From a checkpoint of a small transformer trained on Wikipedia.
Size: 12 layers, 2 heads of 64, MLP 320 GeGLU, 4.14M parameters.
Architecture: tied embeddings, capped logits.
Training: a variant of Adam for these matrices, 5412 steps.
MLP neurons of a small language model. Each row is named by its layer, matrix (gate and up: input weights) and neuron, and shows model dimensions 64-159. Each number is 128 + 24 x the weight over its row's rms, rounded and kept within 0 to 255. Numbers have three digits each. A neuron's up and down rows have the sign that makes its largest values positive.
After each neuron's rows, "fires after" lists the tokens most often just before its 100 highest values on Wikipedia text that the model never trained on. A number after a token or word is its count.

L6.gate190:140131139128106139151058125130145099119150061114090129121141140159109131131134162134090164152135138106098121130141137062117129162170066119136128137124141112125138116118113137115093100168111162117152154129096139085125119095095092143097146141150160129132114156089154171115158138136121097105
L6.up190:082127164137135200123154121127137125174149142173108113089134095137129149124123127115124148141116151088101124100135132116160172105140151079145132117110090094163158126107103176152068104140141130108140093103151138114098095093147162151113167128119137163139102117089142142075133123133113126125
fires after: "-" 27, " |" 24, " the" 11, " " 5, "|" 4

L6.gate279:148176111136121115109148118159094137079160155157125133116138118106148150166116148102125151123146112102130135140125193126107128116084129153145079117146096111105122159122094149088157129142130136109127152120166094157084078127136105119146128108115121156088122138121142158090156133189136127139
L6.up279:152108146143121171079119128154099139146113165108119114132110138154115137129176132129137161082179075150129134113121138150151114150140170110129174149130137100134129130151138184140119136154137067143144100136123137176141144122179118114110139142137108135133133141115187120101095112121154183148
fires after: " was" 52, " were" 12, " is" 5, "2" 4

L5.gate158:109153114113127139139111124123093148051106130108124134124114124118094126119081181105136152168155150104098119113123181105114154106143135127091099137149080142130110163127119129120131126104127166111126141169122120105154137131143141150116110163138151131082093138117084130141179099140177115091
L5.up158:120105133112160187175125140139135161137135152115148147106122144109085128142115145127175097154148152084144125123110154129123155160116086066108124131113125141128111160150136155127136167096123169108153135161146139121109116116122113130143098144109117131102095153128083128155152140170137124134
fires after: "\n" 34, " non" 10, " " 6, "al" 5, " high" 4, " anti" 4

L5.gate12:166155114132094154111150100096088114149105137131142154132109157148164105128099144099120135141153105112117144149119125120109131132090091136142129114118150130089180148099115127161152127116103125113134120128105125072164158113164086144145085160110139169121098152121146115136139121151147081108
L5.up12:156101087097135158129167146090125175110145083126132085149141081121108138092110135136131129104127091109165119107138142134097122099113069103151156125128115105107142121123129134130138174137120089105108146153146119093126131164139140144113105148127137124144106150130112115119100122125142167110
fires after: " p" 17, " C" 12, " c" 10, "C" 8, " Co" 6, " a" 5

L6.gate214:127122137110132121103145143120102129134126120099151120156120145151130129116100121105134145085074143112102151100157090102113133145117136115134107155163104120118119096112122104138149118106134098134138143147130117100162170133188117127084146068123119102112158124149090100151153129096165143119
L6.up214:075134135112126149158106119095108127132134083101167121136085149155144146123113098110088155076133145145145152086164140091099128158129108141148129117179124163161098182114127103131156100109136134068147123113112115141147127122108113110113106121105116112170102150115099102096107116099125167116
fires after: "0" 44, " Po" 8, "le" 4

L9.gate141:103158136138130108164102085135148117122071135092066101113142168153137153134127151135101149113154137091130135128078142112096133154126083086135109133097118117141137129111092149120123169140163139158145139155143091148127163148141124139126136149160126107125103124109160165080125131139130118114
L9.up141:155139092120150097153137121137133097114098110114114118132155140117131147125098141112124092148141086122117178158143144145134115156195117112152126133100118136133135129077133131114123159142153111105084135112175072110126136093139096103146151126085132127106117144137147122133171193134140096127
fires after: " |" 41, " " 26, "1" 5, " —" 5, "″" 5

L9.gate114:107132145060158100113124088098132130116148120128106131126116092135093211127151158141098134141115143116116134131112126111153074124105109143124131136156133173108139141102134133098129173140137149112154150175156092085118146104127065141150100134131146109140146119131143124095136123116185081114
L9.up114:126137138118150105108141149105117119141174119155100142130141147114147129113157157143111122142115153110087133124133131126120166090141144116087160150144145123121120166139146083154151160104198127136113100145166137148169138120118084143156142149084123118121121096145140080082127118126147129121
fires after: " " 42, " in" 13, " the" 8, " (" 7, "-" 5

L9.gate254:132128141138125116149052134113070137132078127053135124094091114161125102123107127160103120084111137098134152125127124128152123129130122135104130123129126108113125105124146149125075147154128114099164129111107101122154143116179139129116095141124134099131145115107130120071149127129156167128
L9.up254:119131140154090117138102106175120134130129169099107119120124111168135106109155096115143140099106099098141142189141132123119144129141138089087122161122116117135116094141113131145126108173162111148157129142103118167154113150136177105077134149146145131114175115124133182139126159119152148145
fires after: " |" 53, " FC" 4

L6.gate317:131145139124131129132130113101113122137087096103114075133136138134093098132091078067093140135143132124086124119105171144080129142140114126133090129133148116181155120127129122138160123129123107045142147121119113094126123166143153133149111137142170147141101136136113125135107155152127105102
L6.up317:110117121130120125097114071113133136096101153112109105106198152121123169148159144131147124112128141063080171090138121093143152168154112131101092133120129153136157119122122120115116107118117111125130141080121157073119103129115125108132131149111107137154133130103160156103082088142134146133
fires after: " No" 22, " p" 14, " c" 9, " Co" 5, "b" 4, " Case" 4

L5.gate123:121126143152124117135097157123109102124138146104179143145161122191104133125108156129132141117093100120105134159164161126115148123165110087101149151105143114143154100120112135137093182132134096111133170142109149094140138115153144139140139156154187149106082144123119165104146124152158100106
L5.up123:157114150096143158117136151119119186134190120124129156128127158125108122141122135177125109115130134127168176130139113182121139121129122092105146118142144127128153109135094129159093138144142179141103130180122123152170172090143135132144123169162150122122130113113133131133124118136142110157
fires after: "B" 15, "T" 12, "S" 10, "K" 7, "-" 7

L2.gate53:127115122137179135101142114180120168166144135133083123175076120097138141125123088139110103130128094121158119122137112137184097120099132080175114120116154153128166153113120116172141109129155128152163072110115116154128154155137152137109161114120096141154115128131119138122108160136068129153
L2.up53:157157122181135138122140123150101143137091112124056081120102140124100132148136103131115148133126148101106192133096159109123108105140148142082079113086174151155151135140112108107123124159116122132123138093095089123145113133171138110062131097124157121117194134138125138124141118106111066088
fires after: " |" 35, " /" 18, " the" 5, "und" 4

L8.gate3:089133135076125119130079129125134132134133085085169149164166108128105102112118125091152156162132090121154142090170119110110142098107095079091127124145174148138107126141116112158149114164125126133113142171105155081113103127129102155111114101116153125121114149156111140148133121133175136173
L8.up3:146132130157190150122130139104120127136142175097087110120131158127133090086098130126174136116081138126138186079114083129129113110133142123172159114164136131146124122120118116102152135160136156142106148129148094180138104114152115140100124148160139148134147121173107105143070142084132192118
fires after: " the" 45, " of" 10

L2.gate298:138157104106137154172117159144096163083140150099165103126121142124091122113156146125148150152123125096127133179164132165110152092164103115104140110157105132163152085085139134093118156155142110084129168169137141120106142103122139165119114139140154142129176109086125092140152133174168164081
L2.up298:144144109124171124130137144142139144115167173111147135128144119139084174123159069167114095086123141134136100170184105116141126138129120108116177103157125147121147066125163115140096124136127090098139147153156119100097157137137130168155135144115149126156138104134150089146120158130129120076
fires after: " the" 31, "8" 7, "4" 6, "5" 5, "6" 5

L9.gate297:084186150134144134116148152120145098138121155162120155142139118117123101136151131127095130154160131151122120141131097105077106094139151163134117126108080117111101122153137125127145159160153143153114115144125151105143108119122133115093176089106114139131126132124131121093100154118142171138
L9.up297:120122122138154152106169098147156088169114162114176125086131141125137159114130113142145109073142126149135123154121098124104134181139137118094133157131128122149187120133132097096122092168157104131146116127116146165138139092129157151133126129139099136126150117154192114105110121157094150131
fires after: " The" 34, " the" 27, "The" 7

L6.gate62:164139136087088121132147108116165121108118102178144127143097135154125161149124105126123123115101143129117130103184096129080108154101172135111112127111115151118122124115133132134161109116121119111158165179117155116119142080166132138160134105090110138141157146134112131125116155138170149143
L6.up62:149127097123118126133133136160095166113095117136128104119092129105095146097156065146126109094147178124138147166145148122111140142093172132127077136140140150161101111103153120135126090099103160089135130113111096167166102087148135121167131115161133131116165168147144118156125146140126129139
fires after: "0" 57, "8" 5, " Col" 4

L8.gate239:145087142109164105114114091136125125099131131113112146124132129131150094117129157133134179155134146106083145146155097128090113137132146142113095107130092108136118100115110146117096120127118138140124135112143134142169156131127093147112125095176163130146084154108161132144155118111118161123
L8.up239:135142164162108147124159092106125141126171137058167189113110133116116152122115104109130126136134121141109133096118153154118163156127093105114107141127136128101110105134120119145161120172148103117128137104130132136117104128110126147128067121103091151139122112136104151097148123155090092122
fires after: "\n" 27, "0" 14, "6" 12

L8.gate264:097096128126100147117146110132176116120131148145170101143122128172109148124097209144121166123115109123103167117135117086128112135151126146118155127098096130134160139120132105165117133107140160132137133139172147072149117127170054144108176170166135187107138117103147127124119107113127094124
L8.up264:133126132116134130123145172126120145133112156134098123126114140121144134131166129148133110104128142148111109146130153147145079157116120129157163119119171097126151135142128111104135114126122156097158119157145120154121105108117122073155108154172124122131115164176123154120186101135145163123
fires after: " " 74, "-" 23

L8.gate16:092145137126141133124097132125112103137147132173097157165124139137141173104086145187070127142120111137125168139143170131123087103142139165053157146145098125115117103124084116159116130138157128112126158145154136122147125088153158136069127132124140104125100128120178142082114152149159118144
L8.up16:133118072140155143138121140126134119094131148105165179126103119114105150155138187082144103117137136108115117094129140125099146083144092145139120166098097116128117175127145144110137143121154148145106138127134119183125130117115105110127143146147134159115088157144119118111105141153161103123
fires after: "\n" 33, " is" 14, " as" 4, " at" 4

L9.gate91:124133201133131099164132166121110106130114124125137123086137080091087157138108129110128148161163129125076138169122114129108113154151131108141164143129102132123166104112107138082115098108103106126142144147132126080121153091086133168119122118190157126128107178141125143115143108109153152130
L9.up91:083120100127161120146136113118133100117110133142107132092155159088096140174156149162085102092160133128092145142123150127106136096108102130132172141139120103195153130118145131094171134115118127083156143124162134093182145088129113158109146165126117108153168121141156136124102121120114098114
fires after: "1" 47, " " 10, "–" 4, "4" 4

L2.gate139:118082140176105124154154165147163181171170126147112128107116142137135126114140117087138140119078148176172099142069108079158140174140175139149123158123157123105144138133126140104123123126120125152160099103148146126110142147150165165147146136156101117119157179110114128161130161141100178129
L2.up139:081142156155127150120115095151120131117116153121144155112135092151148157121132136174114155183125134140127131117138150102124151093138127099120119149180110151191179072079119114111121124125119136145122144102131163090117122125159126117072101148092144169161153129164168179126115121119112115190
fires after: "\n" 55, " \"" 13, " " 4, "==" 4

L9.gate47:107150103143137149170116095136167109117117147118156118170140149135110163142136153119099166133122140114084141097114175177122131110117133115146168119099115102137140077098108138167136103084137141119128179158161140099131142112177105124099134171150116128144136097109119130115117111142147147134
L9.up47:069138085128140097105113113098121103128123090108118130148107128110095115136144190132129101101097142153138156134126145124129143105136114178114089153147108141109111095120101143136081119132140142141124131124138109069147163159085085151149127131114123131112095102122134147101129131100122086165
fires after: " " 50, "-" 9, " |" 5, " The" 4

L5.gate254:076131138159098137120129152169118152136120167138180114105172105119133121129162117173113162077159108127137123148155153110125099146132142115106157126101173087136116084115144121112128109152157118137107115104145127177137110129163165123082133162123142144127109160141146129138155145134128115079
L5.up254:156178144126084137126177131143120132121101171138140134128122117091141136139149081122135177143124147112118126140108146075107136151147185161127112106130113097115113098124122100104177137119150138152112113148133126104167141164147115165106153103091112099160181114126124144139148132115120108126
fires after: " |" 31, "8" 11, "|" 8, "4" 6

L9.gate150:093143105074110133147149132121154116091141129105090078129121116141135122117136180104110140085120127151130113138166145120099096158134143133149142152104098156099125147097136078116149137140100126115133165109131128117137139116119121159148171104183126111169155136133142129132127149127143149135
L9.up150:144157168151141138151172140122124095096123158147146123089169132142123127128139115110128109104128155146095114166158116098109118116120093120100147099129097108126061120134148113137194137091151121135103165130106155135111150116126116097118114101102115104127134119158119115115103117109164117145
fires after: "0" 68, "9" 10, "2" 9, "1" 9

L2.gate76:098127117133090146101162107114102139146116132123129153079135112116125165142090143152121111126128112088135111102126144120092114148102132143140141131142133152118104140080091156080168126123114087144129127103138175112139150134134134129098094152140175132129138142126155085098116142115130099161
L2.up76:090114120098110160164118149095103156122122168127113118156132115112168137109122094114127147134110155124143145128097182156141125128093117090114155148146151176150132105148088113150137142129145116139124120114105119140124143132155167131100120183114088139126138075125140099132105144154113137137
fires after: " " 52, "." 11, "," 5

L9.gate180:147153116130116094114093135099125132132161146137188110116127159137086129128125101136158097159090122122161102151103091133136135140102158119132093178127141111096130109172137088145149132131136127135128115153160121159162146173148160136126179112154147103133114127128179099145136133105149132158
L9.up180:080105164109117115101164114128164144119147071128138118152081125140149134114160157126121161125098147137139143103116113120150068146159111108149128152091131159079140128092106148159106105163110140126127147106142118132116156104140141166123146142174119181114106132071111153148147074128119105158
fires after: "," 26, " in" 17, " New" 9, "es" 5, " of" 5, " |" 4

L6.gate311:121186107107129177105123109162113103111123132130131114134147156124142114168102120100128139151150112123113152135135150160126141101157129133172110103159139133099125136095179110108124120111143156088121159135105125115163106116131077125098085138143161165099137123089123135086131119135131141093
L6.up311:118144079149170161117114115139110103136108104085096128164116114106149144127159132140149133135150106147142128104130178142149173132082169134163104086161122122133131139122175084120142140162132098109136133132119107101107154098113100143070084139140107122093129109118100104170114112113127104093
fires after: " " 51, ";" 4

L9.gate203:119127155124114157103170113138113132184113156137084127115192135160099142109143103147105123174089111154106124139112158123100064157124092105128112144130112095123082131141186095137156150115123083149138135155098157136118143105142114167137116162114152114136157125142132144118153131136118106152
L9.up203:118146118139139122164102092115148125105152106122091144134173091106114112160146141132101128171113094128133133145122162150097135139172131152118144126138159094120156196111121156155098101182132085153147123158172156110118110142129144114134150145138151116096148135110119151120105127170144147198
fires after: " " 46, " Pan" 4

L5.gate121:123154131114127128138115134088094150145160113098116097145151102143112149120113132078078148151155132139059151176109133123094146125105134141105127088109177090124135150101128110117100135113104172113122128145116136150128084115163118126156096137132183126113149172145089099144113100146167102085
L5.up121:141158145104134116170098099167145158148097163118099179167158154143128119135121138113093106148145156120098162132141167104144142122078173105088101144123145110159109160134131153136096144115171137170106118120085123133119131143140169131097123143128179099143125150123128094106143133143136125110
fires after: "N" 18, "8" 13, " Mo" 10, " Ca" 7, "R" 7, " district" 6

L9.gate21:135101115079135125136130096121105087142147138158166138154186154144153152117073170139152124099127163110105140138127138099129148105140134067119149120144095142170143125115116110126136137108123139103096162112133122146131101097124138099109143153110144153157093146164145149090138122118114106146
L9.up21:095099115104140137125145135070162086126143113129145110079136163135134085134158118137120134117123127142118113078111120109157125093089118097139185114090129087154109147088132114121136117145104101096168124119126147131164121098118160172153135168143161111133125169148148152124101094144142135141
fires after: "2" 57, "\n" 10, " at" 5

L9.gate76:118154142139160117117106142070135140129132110106120125150145220160135113127102140116136150116140086105120099111155134109116137155158111116136130134137098139145113143111169154119119099170104146150131168149065094143111150110138118143147095108141154149111147134176098157152141144142133132107
L9.up76:127119110129183173060100148116122129132108178172149111152127119123129160166095178124171125145140153051144131118137139171134135131119114156114093155121093110135107119117111100103118167133139160177117151147145124123112160099126109108119093103094087116115119127158099137116115176121110134144
fires after: " the" 35, " of" 13, "'" 6, "s" 5

L9.gate305:101125087147084125183118110111151140128152140146089105112130178135112134148112129136101113156107124135115114083142160124109164154134112111123143149111149138128126132099154114106136103124098110120120159158142126098125155091128134143134113154132133154054113141113151147128079106117145153113
L9.up305:140157155144086130124132150108117113130103115093127140108085182116058085125153108158076115073144115137134119135120116135143140096101148132121126154116119152141123153127128178154145138179090135150149113115147126131109156125127120097135122133153168189086169131124131139140176086086137090133
fires after: " " 73, "d" 5

L8.gate231:152168156119118101114127106143140143144172182118130150148134127107167128085111121140160108139102126168144141131131081135155085118112084146127137133150140137127176149145106117137148139144084106126055134169116097099122128119145119135158129109104158136146131145148112145142087092141145134144
L8.up231:114148101137142158125193115116137108123129137124138098101101121173129120128119134139140210109086158133141155123143096126118141172106123154109157086123158099103135092143135192110155102131132110141145112152101144074146088124130120134092149102131146105138142128158105125142103108112120107126
fires after: " the" 43, "==" 15, "The" 9, " " 6, " The" 5, " and" 5

L8.gate260:159136092135128140120135147130095096123147127134132113150132105125137163134137139105112175083121098164109110129104119114135134147143121154145153128147110178141141142136095134110181142121138118080085153133095108120138135114143129118164150145145135132078104127135097126102118117106154155101
L8.up260:092109105116089112112118116120141144084124110139125149113140046114116103171167130142134148128097134142108116118112111111108173112152124159144184141153097148078123164105140099129101107105135107110122135108150139143100125152129117155168133126158104123142131130149179121133138142144118139145
fires after: " in" 20, " re" 11, " de" 8, " De" 8, " the" 6, ";" 6

L6.gate80:153146123131135160128133137149129085125109106164160117113130120138126146157116108106129126167118063127119134138121140089167144137166133087124115112142126093124124126155151149130116156108146089151162086171089163105111146120165145127090139146123141137131105138126107130139063146136133163113
L6.up80:137096140137097121144123147147162111116097144100086104099125125121155141165059144109103136149105128070113105094134133131136136097087105105131132119144095130079136127114152129098145114138102119113094132161119166092119136112137119159124110092135172090106123106136144132109137130118143142083
fires after: " the" 55, " The" 13, " a" 11, "The" 5

L5.gate32:096162129118134149147125093110107108096112068097164104109116138159135124104088141162140127140122122116102169124174150136143155138124147147122137167124136104104106095129157120108082111139126158090153179132123132101153120134157100137121117171166197100098174117102150142140118090140124135125
L5.up32:157147120154136124149149126175116075125156141185128080128142116145121145127122089108148152154166130164125091129145103186122162126163140113159142113073114145091110144138156104150138122092115138137104133132109102145164160104122105108122156140103151130128161108141145115139106167141153085085
fires after: " " 95

L8.gate305:124109175101113092130134127105140117132158108102158119083118120189095108079117122144112134101123125120109148114122108129109105141143161141135154151115119122077127107130149153161157125149131117122146128125116112145160159140202143150142137145145175131114095172136117115101110102115184116106
L8.up305:119087138160153134122136158104135136158168124122154092065098068129133103121142122145127095122142151075146120090122086168140124145132132109151118109098135097100104110146161198139111114150152123139141070097120085171138149154116158144135140106127119122088145111111124069129117147108104137115
fires after: " |" 28, " of" 23, "-" 16, "," 12, "|" 4

L5.gate301:136111133135115104131174153123154193165164132108104132118083097117110144114120137175093098149114084090147109144128118136134110113128153153140182154111125143106137159122067162119161135189135133144173096119136156145079116142123140133127147099140133130077126138159130124091205150110114097134
L5.up301:154099160148106171106200129138145123131128113152077125110096135142110108138126093131130157101138111185135156110153137146120075136124155125103131100142098119129077134080157152123188130157125158117139120115151153152138125152136129154143139127098120124115161144161155147142125105102153117140
fires after: "-" 25, "|" 18, "," 14, " |" 5

L8.gate95:134166117144116123115089120099082048086150136110151146102183132156082184108113158142139146121145064164086155126137149125131111126129126138132130129125098120159137099123130109102155083130129151104140154137151144107107143124145101096151110136143119163117135080149158153108119144131140126133
L8.up95:140140102099107140135082127116155152077180139175135089140141141110167154110100168126141115104133119124161125121126126126144122134089108138146143135116098114142094135136097130153144172141112122134106155149133121104133196109129113149117157160122091151150206099150125124156111160091135143144
fires after: " " 62, " (" 13, " re" 10, "-" 4

L2.gate179:123167129134154124134137147079096123142114106107131108121144129158149100160134173146147132130135157149126121126175129138090097134157174151104148120092136119158130087137120120118115169151123108156100153177147165098130116100110144131115116169204123121120182146122153136147122106164125147119
L2.up179:118136150101141067106129131143070184148123122125144114141130156123127143128139110075117140147117142134115134113108159126125070102112131143138085150095129096129118152159125123152093132117138169103133135150131088149127128159138145141110135194136118109111163119133104092110121150131134146135
fires after: " " 42, "s" 10, "wa" 5, "ke" 5

L9.gate308:084132137170100141111112146136141132155119162125096130086128105152109110134087131140065129160152105163102105149115110100122155138099120130125137143126082126118114099106139099110159131188116148133168148141133188178150141092137111140102111095129161111121087123113146150095129122087101095102
L9.up308:157130142177143153161110125145110121099113111126088110097169153111128141160159114127134159148118178085138141109111178137108144103081123130133163151137123153120116124139113144120154133142135094132136121131145080150113104113141099094116132134110121115135130169116176086130112109127145102127
fires after: "\n" 79, " throw" 4

L5.gate219:093138124138111131138135115133164144107120140126106152118138118144173135103106129155117117125078153139111142106115145124096140122151147124097148119152151166120119112140110103127103125122137094127122150162148157149117117128122116135173110161172199144113137114128157164106140066108160131112
L5.up219:104103137102100150104149101179161136106154140151100128143082088116180168108152162159123124158087127148119125081101152120123130112127145111134145183144149159112123125141123157162149142097129125174082103150161154164127133137122095112129129135146161123121108129121149147114124112124086133123
fires after: " " 41, "\n" 20, "|---|---|" 10, "|---|" 7, "|" 6, " b" 4

L6.gate11:100097145145131156160093143094099127078148146093084142140133156154124132147130142166165162109138144124126089109156107121125122109137129099161111125120087152074116106121113174118145135112115151118161149165152169136143134107173127165167125110086109142133152137077132120127127128137159135140
L6.up11:145110149092113150151124130110099158126144101048116120141118123107095109117100100123132145104117131106150101129137112098138143154165145181121107105144080143132085145144125124147134115132109124081110090128146146100140185100098152132144107141111084127163153155131139118175134148141141133140
fires after: "1" 34, "2" 24, " First" 6, " Second" 4, "th" 4

L6.gate276:095104114111132101172140141107088111134143122134113140101149096123102122098112111139091195145143118152143104154109112143124162142116135152160128163105102125149170095115136134106136124130140139097141106080140109155139097127141123170150118120139138146129074121103168137120163084119144137131
L6.up276:085123103092101135136135153121122160164162149145154112154109117160094134084136130167109159150142099149157118082145139145141109118160099148139133157140105109112130110125106156142134145141169093159150113117099122157099127116135105174099130127158120131118108106108167178106135159104122140155
fires after: " |" 37, "-" 14, "," 5

L8.gate100:126115159105147125051117090113085096123137154138136101153124143139138138111086108130118136150124120118101126157135156133131066136121164107144152127154079113121122120125138114118171141138095156121112145138118114110126108148119131140123133150168140142130136146119138160106136128072121101111
L8.up100:133099140093165157117143138165124124063127103147111145137112054142142152175121097126106100143122132090155091097153124105152083132119161095155129119110140109157100107113125117131104163128157113133141127123126111063166102136125087116094169088161097113100136160120138113102142164124116154154
fires after: " was" 27, " were" 13, " is" 9, " are" 8, " " 6

L6.gate230:098121127139114158140147089143136126107147148127182122165127103131089134103126149086126141108099099100103138110093091101125123128092163123124179108126078128132097075120131135176120158102146108149141109120132087105136145160159119117141129131129116142117090141133126177132106108108118107100
L6.up230:146085134124154116098141147108118095133160148099145155106108121128096092117106102140093139083155127152141159130150082080134097087120127115172131148125152135159116172125147137101129116148087046117104114139142125135124112141076148123117125127146106119157113160149136139141132114094147121118
fires after: " and" 24, ":" 13, " of" 9, " –" 8, "," 6, " with" 5

L8.gate274:156152162133126128093174091136155141095103125164112153126109125144128130108136112099141141177092103128082126159125149098137134148140173081143143121153147132160140083144149103104137109136145105159145111134131118118172176106187080124103115103130150089110138124119146167132136126149133156099
L8.up274:171194114197130119126103113125123145117094095111112087096150091118138120098116137135118092109111110140132131138106110089147136139080131147149138112101138099154139155113118132094111132159073106162139143122093136139082074146104112147093130121147143132140132148110125150135102112098103086115
fires after: " " 46, " |" 18, " m" 4, "–" 4